{"num_hidden_layers": 21, "hidden_size": 256, "num_attention_heads": 4, "num_key_value_heads": 4, "head_dim": 64, "intermediate_size": 1024, "vocab_size": 4096, "hidden_act": "quick_gelu", "norm": "rmsnorm", "norm_place": "pre", "norm_eps": 1e-05, "positions": "rope", "rope_theta": 10000.0, "rope_fraction": 1.0, "qk_norm": true, "attn_scale": 0.125, "bias": "none", "tie_word_embeddings": true, "parallel_block": false, "init": "normal", "init_std_qkv": 0.03, "init_std_o": 0.03, "init_std_up": 0.03, "init_std_down": 0.0, "optimizer": "muon", "learning_rate": 0.00292, "lr_mult_o": 4.0, "lr_mult_down": 2.0, "beta1": 0.95, "lr_head": 0.00639, "warmup_steps": 112, "schedule": "cos", "final_lr_fraction": 0.1, "batch_tokens": [32768, 65536, 98304], "max_seq_len": 512, "doc_mask": true, "train_tokens": 298100000, "max_steps": 5094, "dataset": "wikipedia_en"}
MLP neurons of a small language model. Each row is named by its layer, matrix (up: input weights; down: output weights) and neuron, and shows model dimensions 64-191. Each number is 500 + 50 x the weight over its row's rms, rounded and kept within 0 to 999. Numbers have three digits each.
After each neuron's rows, "fires after" lists the tokens most often just before its 100 highest values on Wikipedia text that the model never trained on.

L6.up739:368490563443545567416595471402511463459450488463542558538476507497544464483481535433422544428502542537550517533482488537457602548489579485425518508495497529496505438401493541542508428510435476520547478449510604591563585408468534563524570508448447530541524576519585517458542582575440437507460449456527486552510457493518442555522551444522454556520583525538518518433553526576460519400499
L6.down739:478630486490500518486562484416488507463433472492549556521492519443412516453515505591633501547473501507424442459463585555473503497474455560409475617474444484514529499500485480500549458551564447489491418539468409434506537510547534417472484592553551550501457462506502558468445669492486512482462586645568510523475566493503553525492437451542453524465502524510386467544442462474497524515419
fires after: " Port", " in", "um", "ummer", " C", " ob"

L12.up914:462555437482510478483500443596502517504529582537439433505407526541561542468458456433538557439506500492360560506507553463494435514394506482558501498523532467459497542385473457527445563512600521431654508573470425544498543667614498438472492486588534563575401529488535475577526446514394467543503520446501484511503555462442487509512507474455530625533533500457529520561484510425498526443601
L12.down914:490553502476483529618466510472437450527506471515471391450467515567486537431486546466484544522516473504473566491447525584453479455461495555548433476487498430520464537438553463510530478494538555431541467535506458527499578539369533400449483477612540436577517512470489573553454513530615526502557434569650542522440394401536506413495459420489567521548506452442543433452473520496587455472546
fires after: "1", " | ", "ade", " Re", " pre", ":"

L5.up747:525528587453450502497383478554477419604451526536572498521567445498414476489563522506486484437488510515486417524376435482531473526495479511530527502484400515417414520454447541488518611500521597471512481479529511553493485477465510519483527472532429579511451474472411533549571572532486480493487544465548495515477436419554490413446459477524521544523449530474492538473427531499466611533572
L5.down747:508526575448443503524598554572552425483456451500529504551468508491606460488520456532528532550470466489401532564518536486560512536495504597486530484454441521429609496487493438567534533511528410507516519469443534514450523507535473503404501437450473512423439607546532524394440433455469527600505520483455587451457515518498498589542475473437382461475569444542475454527466521559484458417530
fires after: " Re", " R", "a", " re", "um", "n"

L4.up1002:429506505572485637538510539449539573586414430492474434502448462442522425573495487606444459501469483484478459540473520524483432527520473496430610583596503439522486485523540523589542503459554541500404527455492517522526480527439513495531550432527483570462519438560420441533452479533588513501420482630505586544425525485615498478554402497612522361408463540476470548554505445515561516486564
L4.down1002:506495578440502543511534593461425435489559464500521525473462516526406510495502474493439458512529570469460547535480528400504496499443561615536565582476578615515443534436483498619519500591488624427461503477496506543494461583459540563450455436514507496510447445591542524396501571604464535421498473475376572461490436525511486587452418611546538514451525540540539567586527504388521460505481
fires after: " A", " La", " Ma", " a", " | A", " % |"

L4.up630:462467487640423456420555466554428505540468545455561462460488431513534569585535566448503509471412497567573554469404483507512451608544473423523497433527559487517414571506542599461513474458514576445422503429495497553463547515441471455571465441505584535470457458508490536551455524485571461470393467544466504463440497449464473519516469401527509476490477533421504397556466597490535450503526
L4.down630:473520526459536586403537520453445520603522545588541474477464567439540418476426461483467470395498466555430506520529525359564455541489507473579520533559504519532443450595497550532525514505452501463549435482496521430528563631485494578580420607442543525474475463463550510484503516474569492521487454509402536554437503410518467531532575457576526577496515466449497420484473547481452528461453
fires after: " Con", " Re", " Miss", "on", " c", " C"

L5.up63:452500529491470437486501507491454452511511525580376517468507539479575486477456392475518569472563532431494582471491474512544519514563422458453541525519647443483528526457511582497450489515482507510579490526431495571464473539445465494542541580463496470479519487370456502576494440517493509512546571536490546530487604517558452414489445420430513518471388480510493394455490500585523403524506
L5.down63:532462554574480411520534497520411487486503543508486459521512482445534525579555525492511482512522536501545557452464472497534548607557564441508462561576513508480560537487549579476494490551513506468483427389490562551482468564486416471538521515637451518547469531526531410553452584443484466422531515378553537487466535566533568430542489575462488578547604506530543454458537552482453408512370
fires after: " |", "Y", " Go", " per", " mon", " o"

L8.up355:533528489567449498406473438520528446516476473469478442438505543490534561525443451552511567550482548505438430477467553452504497505526535515472534521524503449516508499467548467567495475432629449513533392527571503559471515504501564434525521463533455370533587445506509505504548520532498548473505533515579572572482454477586471563473459485492421521492482472497473453505519456541442471437469
L8.down355:418449495549553509438436444477413646450534457483439466503468531537477534432428495531474558460528512584560509417447417422522517491567426506512392502532540534529483544460454470491529528580444507521529603503425461587504552564474587446490515572455546489511497464411484534472512530490453585455541511445467431438509511519466529488514552467507549493539429410544511600607521544511547449520545
fires after: "i", " te", " sc", " n", " N"

L5.up920:484557463522486513507457523523509446573511562515438588517507601559463505473466453534517593487561458462502520565505484481500546424568565444477591516511503496510495456472529365467436523527510404460512458467474452482452340588472478528584497562544547420482503512459509552458500503452496471501498492448509546534556502502484543607420482531513498510408556521521447386514418539483634492529519
L5.down920:450533422554438454554556552533476470534461522491547484564538472494485479528516452461441472510528460498515543455584428510513545403581419513534511479524540388562516464524526477540486588472519436536451424484553468430501505526422458517452515574503449525508471457437544462469412552490518449514529536455582432566499480489464430510473581410442480469500607569425455448412503521570495526487492
fires after: " ex", " inter", " ch", "re", " t", " Ch"

L4.up1:625478508527562498483451493435355472486457543495511483486519460436455582513489479479522491424479480463528582462447511478392374556499479531430428507449495503495598628507601576476531419593437553492487505543500485371502425539476508514487501465464513482503512443400525487433593505532509496427476528445558450506428514519454526479556510474485564462454451406540436564473539512514476517497469
L4.down1:503639442466477471519448524473459505472405482481509541429505441472430517483485563551555428508472535469574529402572506586504520523518452559479539450480535456483502514465475581556560497500460491542497439487417463469536463599364534521519530478423460441470513405533582608521391420440476538472610466550578453508456497473459539519537536460519532543507442493514398511505573630497470505497412
fires after: " E", " K", " S", " or", ", E", ", K"

L5.up785:603516521504532524521435488458525494445456586434412529519519504485451463561483565511499597484517570467545545529491525554503575557579504518554497487565526480490527481533459541466540468527488457509519374589421541499509455509471626531504528584511446489544499475607430447445515473621493457480399571528559463444554411526483498513475499526480552479481564566545413564493472583451522507568511
L5.down785:557530471501546454385474463552465522630435529498425508541597497514532553457498558551542521463552518473515466581502509456470492542476409462541510536574454474513558485468522550588503519589581470460472551432432424557486527562531542485500544549482592543543552494553507523661520486568407568448565538521567487525508532449454409518485426489584566574559470433539490565520510428501470484519474
fires after: " D", " | D", " Con", " c", " ch"